Weights of a small transformer language model.
Size: 9 layers, width 384, 6 heads of 64, MLP 1920 SwiGLU, vocabulary 8192, 31.5M parameters.
Architecture: rotary positions, no biases in attention or MLP, untied embeddings.
MLP neurons of a small language model. Each row is named by its layer, matrix (gate and up: input weights; down: output weights) and neuron, and shows model dimensions 0-127. Each number is 500 + 25 x the weight over its row's rms, rounded and kept within 0 to 999. Numbers have three digits each. A neuron's up and down rows have the sign that makes its largest values positive.
After each neuron's rows is what it responds to, as a language model described it from the Wikipedia text at the highest values.

L5.gate710:454505479525539509496509520468504510525536490524502476491503522512527501472486547518502501518500493525503539446488503479515497446462496534490466490507477441548464489483491481480511471449467499488502513561487492522480495503454495513505499524484477487501537481490531527488520530486546469499489516497526517525536521512527550478527519460450502465455486513429484480520507494490495490506452
L5.up710:516519521513507465510519463493504489481492541481487521473474519530416520491499463489477528510511518510538516475499508488545494494538499505464498493504527460505485457522451479461480480437489496503504484519531502493450510509455498495498525477525460547525458522490493493477484469467513511518487502495524483534475474504521510522495532503462494480459542461483466490511476470527462481485505
L5.down710:467487533518486487481448505539523461488533505487517494492481457503522520517438512566491537484481499543464502506485489494494541479496516484492502515490512438468506520482514483485466542487498461488424492480499517535449493505508520457512507498524502527509544503475500502531485509496516447528541490488459503514504455496510496521536534485512504540530498527470540498470505466509484515517461
Head nouns of a new clause's subject, or the preposition after them, just before the verb: "The purpose", "the population", "main focus of"; also stray mid-word pieces in names.

L4.gate1902:483496503492549524501546501498489463483492475483455500480545501522545447530481501538522503497519470476513463534467496499517480535501474492505491520484557521500508475518523477491531520494455473504490517497536528518546462483492490515487457504462531519501475515520495541518509456473542454443485546510455537564472495554434480549471492441484488512460494516468483490527474477533524503507534
L4.up1902:483524489524480490529458476477459526491483530500526472493485573468527517506537496495470496523521474504534457438506497447527508471492502530531495495512493493482473507486517556504527476487531511531463494455485478523455542477499498527469521502519450514508515490497509497497485482479466489514485480510500509485534528481522531481510520518491523515531480515489474541484502496489480537471519
L4.down1902:503452505432518502500498527539497503534496464527520487502481508499527509506514501541569538473528534485520513512526523550495495461486495516485504465502494504489496531536496532521504466462514489509495486530501507489538525525533493476519512464489503539501547503456473520492500549552481496485483476510496488499479484464567513511495511465470561494476504504504516527509546534526521518469491
Conjunctions and joiners like and, but, as, to that link a second clause or item mid-sentence, especially in quoted reviews: "loved doing this, but".

L2.gate1006:546513525532484498467531511462509482509540484509533517520472479502490525499462498475544485437500480483517505500504490513494538494489498455508460511555520479479505474525508493481526490474481547521517448499545537543494548525492524479525479491495511472514520485484483525507486492494490524473535496474542518492467449475486468523525511513511518528460492487510483481521518537470496506500509
L2.up1006:517507552503487501456516510460545473515491488536509499526482516518496517503491470516522510493538490513482472496494515470469539493496506465519484479557536510556505505531520510511478471445473543488497483487520525550485494509483511481541511473508488452491543485491518539526487520490477502469541511492494476488505433455509494476512506493483463529468510465506500507520550512461535490524510
L2.down1006:472478498518489514478510512462491526488521494544555502480485503528496515511495489510488483485485499517526481492487511552484517476478479479502439479506485488541493509515479508477479506433497481473550496478475516515453530495488515552506440454491506461501486436516510530519551501477475458509533517518512473518506491521525461492535481494480532483438497483499466514500475505509487491488514
Mostly the noun number in "the number of" or "total number" phrases, plus related count words like population and enrolment; weaker hits on scattered mid-word pieces.

L4.gate1203:456505502453489501475494504509527463478471461490519548509493483495503516505491489492482470535516571480540467520480478528482505482488469499491502498478525440492506491497466476502461482516519490531482534494483519539487489536507481498485479483491454463514449469464528516502469536510510497485492471488472515521500499506509502480508519504508461516497470536524513500496417476553492499498465
L4.up1203:497537498467472524481502504532547467475482502485482486505495485490483511517529459480479533522455559507500446509452513484525540482513469465485481517476495477504478479500468518480509473510473516522502547532510498519475509543488476503505500491539479494504504494519503507486450493513509501498473486498497511503489506554530465482455506488501497460539503545497509505511454498562504484542482
L4.down1203:535494485467499511475501497463519512522520480469484529499521483521497462467518508541531515506541490504546510510480523448459516532494506472503473488523497452508494485474495538508438508522497508508540496509471504477461473464522526515521471518520460487494503498495535545490528466499486519510491501521509486466469504516492534527484492521438478493512526456492536559494464489502496539497485
Word pieces ending abstract nouns or mental verbs about purpose, focus or understanding, such as incentive, goal, focus, perceived, understood, regarding.

L2.gate770:516468489495507509510496497474515519495476501485482498457500549513563503520486479498464476525507525534523502490482489501457499512480496495490504471447490492516494507473512490543513522476509482527508488479497482510495499495545507530571522505538450485496537471483474490483477415499531530478526504527483493498478479512469506458463511490500560532517501520522490519497510491516487491545498
L2.up770:497457478477516499515514535500507495503535487494471502474529533484529471515465475509480483530541496499524474490500508525473490487467472519498494474478498522480526506509503500509485541486527471519526542434499487466472498469491504554578472483528509436496458498476451513467503446494506514499483537504520530516466486484521472458526518477521566501473507475542505481469500467518487495542497
L2.down770:433467513470504469529501450476510494517513513516519462505507491507483513546496487535527503477495546503506537502514496500568514501521521482512489493470525506460485512476495476517553529520489580502490518477515499508526527506494513505517512440494498503505526459474522505541489516507534485481491474501538486523473477524478480474493496547513493500483536485485505513512489508523512495531510
Conjunctions and linking words, mostly and, or, to, until, that, placed right after a completed verb phrase or clause, such as read and tells, killed or reaches, abandoned … until 1961 and.